Weights of a small GPT-style language model, trained from scratch on English Wikipedia.
Training: a variant of Muon for these matrices, 684M tokens, 10438 steps.
MLP neurons of a small language model. Each row is named by its layer, matrix (up: input weights) and neuron, and shows model dimensions 32-159. Each number is 128 + 24 x the weight over its row's rms, rounded and kept within 0 to 255. Numbers have three digits each.
A block is one neuron, or neurons of one layer that tend to fire together. Before each block is what it responds to, as a language model described it from the Wikipedia text at the highest values.

Possessive apostrophe and "of"
L7.up237:126099128109166120130119146133163092179091113127159137118107147105105127103078163119124090138171096155131100152142117129103115153135081127099117141130102105126118093118135124109134096091094157166084123129171122163118097078120149124164111136140152144126143119138073169114091169130127169115111087125114116137125128149114134087110099144125078082125104150151164105156136117106137147136108
L7.up317:119122136139153168144152176133133115122181170099141122151117142136132107174119130100118112110147123113118117087128153059162069149118151112112139090126091143135128083142075146084160153162087184094138110142094144102123119119123147101106130146157132089183135136142136117104108104141137122125134092094146126102136097114129084128140076150114153090111125156118145150123128135153094153116138
L7.up1141:102113140113148120149141117105116113113141128105123120157130138135102160108110114173095121131148150149108114137171141085145119184142142126117092123123111173113108101169100140121196122132157167168130119115081123105145157135106134114109140169146131150136152129165091124104101104110131189169114113115126193142144072117191107110119114111104077147138116120079148094148159087076140108153113
L7.up1438:126178139135123164114132153106155094130137180145077141072164135122110107120180142134107121128103087114154132139153161153156114143125156143166138097114126176144095150117141092177160131133101114111113134137098076152146133103131090161099115080161148140121114122140081146119125122135134120169159135134139186155123120146193138128124127107159153134133150087111118106168124148116126128158134

Stats-table cell separators
L3.up369:114116123140141113122097152104093151115162138113134130107162093140121114104115124123124139168130144158123134143133145170142148174139105124113141150175100130137083130108139139094089121147149095115155142134113096119115093139117135085160090151158126121118093118142131150151149138097136146066150146135144136097111164111110163127114107106122139123106138094135127128153127125118127161128143
L3.up709:117174120137119098115103085131107119151137137153127111110106125115108162116142146165125162099121165123126122138067177151138146088102140146141088147161117131094129130170173136123174134131127087126104129123094127103133121152143146110104136114124125120132116098142078118140106118085174094108157154150154122099173107116113169097165139144098152102165111072137125116143107172085126149116138
L3.up1050:100168086103117100121153108103107136137124124118133120111135117179178101145123148134125140090103130119101116170127177151138180170149116098122122112128183162089115160126134102158123135121149096113114133120132120125135114122138163166141125100109165112089114095103145142133137129141144137142091074117172108093150118145130160083130132171161115139163125175119130117125111098131109126137133
L3.up1163:094127103104142075134047128108156111114125110132116093119114121079142118151160102125138150144133133127133113139123131131123131140118110101088119146123133098112099120143104129158146143078116125137142106130113114138132126130161113134169142107161112151144163120111147184162110139123112101107147139158103179146107129122106123120168127178165170139144146160147106099148142142093109121114106
L3.up1373:076114115129113115120145076141168136165118127151132107110128144113122092177086106144109108128154122145118175159085125144142157108125169140121134103202156084146140134126104133164128111160127131093098154157143094166149139150125178139137124121146132137137141115128154126116124132126163120145140122135114114134124076123115120141123118089123129094135143130106102093118145138116080118145119
L3.up1403:105076124128139119096103157164103119082134124132137123145149156139118089116158149129134135123127133167138115137122099158170150157110174117089120128171119149154103160130147149147115123157137117074117142121064149146123134121122135128138134084154108134127132083210123170136074135089124122098134146142134112166115111139144107096152139161124162141123113151111152123131169131112078154095115
L3.up1695:102110138101116156135106125119130128103107170111123116135154137111167110108098137183113154127162119153147090154175112151141148085130146143147119163133118178097118137126121133124127134116120086128137125086090125156159134104155147156123122117124113137132112113169132131098110098134122136139102131115108112113165083138133131146093064171127154142126168132126135119103158106133154128135142
L3.up1878:075086065111100134088082165151128123102110128148092093068157109090121111102161119144109133168138165089087150134108135134197100141153138140151130106144153127122092121175169111129132131145150104146153135149150136085115134150123153144126138155184111159125132113126118142126138154143113150112125091126134128121110109100132141069185104108146151130108187136077122128165103169103135139135096

Thousands separator comma
L7.up136:101129131139079155137112145120132135141155107113156133152129124110135122092157114099117137146093121121097182142108140149185100133098149116135139069133183146113133115108103117149147127139099142138123117116104097161142137125149164148166139147137079139105150138106115148136166140165174142103095110098100143094133112145152162161137136128123139114122168105135085124126091184183132111137118
L7.up394:135116121097132146090147153133120113132146114144126143135071142126147120109121126126123091129191140139155129109132155110125132145092147123140172097141126159102131129172117135116177087120136144113099112142101147126113114127131107118147163127121152140122162061095130110149150187144091138146139165133155092144102184137175136086104142135115105093124116121092155139133121158139112112112128
L7.up609:096175161133098153141118130136141137134150113090129095101129068084139180070172106121140096116146136134140115173111169108143149113117154095135125145192144117121124105089140140160149156114105132141120089117124138119128102109171162153161132135122139136126113145100118171137089109141117140112150121127147144110177157089141103155128130096161162099132136130157100128086122114139142118131121
L7.up634:078210118136139131184091086093127126138146160159140156151103115110152094112187134137126113126137117130123149144145123113137135109146123134085156122159150157102108146083145115140171155149081146132139125123118074135131165071098151142155100147100131105111126130115119128080117114127137126092157127112102129099103095167131125145107180119113155132132133115153148152091162172141100137112115

Thousands separators, post-heading breaks
L3.up224:114100089139143180150142135160150080104117142135152118116096143097125133107136085110087110113126143193118172109112143139072139152111147145120140110141089113137115092112119162126118128108111114157088125112122086119131126089129144108138134123084103116155136136127172111141148135075110146101100131171146146148152143108135129089124088147109123127097104145125115116095111120160128137152121
L3.up504:139091097204115118111160112104147144148121135144147141116137120117107106123140105118077112129103147126124116107124148109181101141147120119122110130122130140123110140099098133136179150129103165177212125155115136140126135132147134074163153136109120143135135136108095121129130147130158105117178100126129106115113099162081143114131139079103093189110137131131132137141159136131155105166100
L3.up694:123134148067111102103092162124114131125110144154143082109160118129166169103110137105116098157118137103126140114110124115118114143107151105115122140102132123129113136144162087171152135126098130152114162111111114158161098140113145125130132162109094134157144131130131128137112177176165123090110169109153111141128127091153103144171157114158121125113179126124104183163109174132179113073142
L3.up745:141101137111137099147158104159113129119127131135124134151118173141140162110107129127063136131178141151116070128091092126161126128123125126092130154119146132108127107163112143118114109143107169133154146118067132127094191135119164137141148129136128191136132148098120107138117132099139155106094158131144084111120153148087143137146145123097154125141190163121076144143075144091134113148143
L3.up902:129134144094118051102130158144097148125128136165125154138121108079143168141121151101131098180114154132128162126122086102154166150131118109133137152085118088126112122134102118104137076125134131158138160118154122159122096127127097145158155126087088156139097153130138121164124192109125136076118079140133114131090120108144166124108156117106111129179117152125120142127091126136155118086135
L3.up1273:151144114104100102124108130110106117144105104149123142152089130137100124153137128095081096154121094118144138146083113124136107114155153110159167100117145150095101146109123123127130103140095087119083153132166119137137162141121117134126147139140087100147134118164110097148125138127145120095140100131105118175128130135137163075125177123128151129141157144149101167169132085160103134145115
L3.up1671:064153108123148133136094128135154135129151083127091137123123127125129113117073093102125157171157116131127153140101157162123104172084176093121118131115154121131127096184160125131138129147148150152104126133121129167099174103132131137139156091132118130155117161104116098149119154079157134125090109112160126141138125153118122098135119103101129097081183158160083142116136157108135109127148
L3.up1856:141138127114132176127129091127133136149139095144128116113086134093160149063077146128097183096090112162128111138108134138162150116167122127113130160126142115144099132138135169115089149108091129147142131147154095156143169150131122125147125097148103176133135116152071137132116145111141117148148117157146106132123172120139149107158110132108115137125134117152125123107157124105129141113134

Pipes between table numbers
L7.up412:130089104113134167092127113108138094119131140129127149110124100143130162142173136141129121122097088103138151141109134131137088130130122107122139095130132122107143092136128150105127141136134154136103191157089076074162103093114128148140071151142132104154141129130117115114128164171123153105108094113116092089137114121175075099172155159134116125147116077147136135086121140107119096114131
L7.up1102:136131149137121119143115121163087106118134130126145098097145146146102107109097125121159103148122123135169168133098144159094091130137129159171128143148143103112115134096133144128181132113116153122158097094136102123138141099108156106133130144125128155129102134141198130120112141114128098118112139148127116121128167127143158041142147176086154120114131132137105163108107149146167118149150
L7.up1312:132127126119081109113147151159123134148151142138137125095115110112106119159119102157115118138126126135138175133160138094150124114100065156134134131135128123068116136126137138135113097111106147146118102123145133159101087116151112128099155095131098155159130120141167168116142147100164115069091114154138129148079124137121137086154110155119138124077099110122108126185151117114148102096124
L7.up1411:130102148141129140135102156110125121153133135108086134141121079141112125150155124150134140130114098118130142149168114129088115129106089119174162141127180076110104149128118146117136151121123112140080148086127077142153121126104122134145144086101103144103155132124166149147103134095153150114125152150163127083120140149149144079134088166090145142075133095116119117151117182138160141132110

Table and list delimiters
L8.up710:171131143107104134147135085152102115158100175092096145114157163126128142140130156134147111119113093140088173114132125134130115139140116102111117110083131146123114104200128155154095145128117141130130150080143097133141129109116139145140108132111135116114098081134149133162091131118140183103100158162118151129147129111135129080128122103087151124099158131120127105120129119131091130128123
L8.up1577:147148125113095136141109124136132169128155131091141190111151116116156159156160101157114112110119116084167140126112134131097144105108166153122154087112137119106144140159149131145136141120161166142111104148135069128135120165146144167129130154093110103140174171091104100086131126135125159107153164138146105140174136106140144105156144109113130138087110138110139122157081180128124096145098

Table separators after numbers
L8.up1411:130106174072117117105133206097132133120147133092107106151144122153124127096121136124121123141151184132113147105127083122125115168147134178128115082093157127075100117137107093132117149100125121097130139101124104124138135094161124163122087103145133173147121108138139208148122109100155118098091151157115143087152126132158116123132109150126124161156111120171112142103137071151140141119132
L8.up1563:160131104128100157100134127114131102127167188081108132157114114095095109127103148143161121127138126108112154119124085142079144129119148149114107141109145116139136065126125134098111141127102121171121129120109093110143102137177122105106106129143131155147108096134105148141162122143112144077118159125125082160138163151171109107147123110095106149066121158145098132089111132118085111133106

Connective glue tokens
L3.up905:120152121176127141152159114155127103160130108152151088159099116116128131124107091162118118105087187099161093108152130116149156113170147098122132136116100095150088134136092160138124087119114137138143114126098085095148106146108176117188118096151120149112154077098133124168087120154157172087141096106132165123131102148107127119138121133146108113159131103123123160148153141116123135167135
L3.up923:110143131142127145169096117148165119136149120172141123115054102117112110122105145141146191157115137167120130115124124111105116147134148113111121125134093130117102155143168125127137122120127144117098151102122153154166126178101114133148104142120123127141142116115137193129110100152108103154121098107152134158131117105152167133189136119152151142065141152161115157133120123145112097147125
L3.up1253:101139163112127147093123106166137103084131100165161100159104115112100130129148100128143127177110158162189100150128143050138133137117158112113114126134120130162153147133159088107141152129138131124128076079122147123159101150097164146066149114132117115111128107130122088154149090127117165091131112073130111151118085138095149096109165149111155154120147140143141182131105135159120119143106
L3.up1354:160137107148117149164104140128187099094133106106107133096091122152133119156155135097117134152116104094188127148116108120099098140112127112143146123117103137105128129155100110107107112083098084166105131111140131091120125143128096163104109161135129143133108128124144139143107102198159142093147126113149112109173177141092104150110089134078148118109158106104114098127135109123108142164114
L3.up1481:163145118115113118134135181131128086110187141147127093144102124190114103091111107133124164130104129129174135140091098103090144098123131138148112122150120158144093126155095127155129133110101154169095139094119110139129074104144133115138138097146141113147089098110136125133126097145166111124105101132124110105171129148134101134100145108148133154102137130153152134115104129092135097121148
L3.up1594:116139128104096128141075157128163159131117141119124101136131142122112112124134149117090147158164143138164152151106107112147109139154138129157141152166099120128136100162128128164156111116146184122121099070091156085143111114152133126120091128149129103106116095123108134153147130177119106139149107109115124149149164096145099141166125145106113144146106125165124148100172114134125142156150
L3.up1701:122129114123148130119113129093118119109129158158127104137102140148101198124110118130117122146114138124118124125135150143102132150124150165080104119129100130144144117154120176123152143138106154100108151073127154140164094105145133090137125105153130120122164149128131130130090141139139172115138108133158115126134095120138096168144130112097126143109132164106102084112133132177146121119137
L3.up1795:129115091119094120136124179141136138160133139162147127159095145148169130106065152151086132130141144120163120112101109117094105157120141119159156165161132183102113151125147106137120107153109168125116095125109138189131076108115134166142138107125157136163059102132131152159101112144107096132099113100089150161152125122128133150153150086120124158090136137145102150113126152113086150089105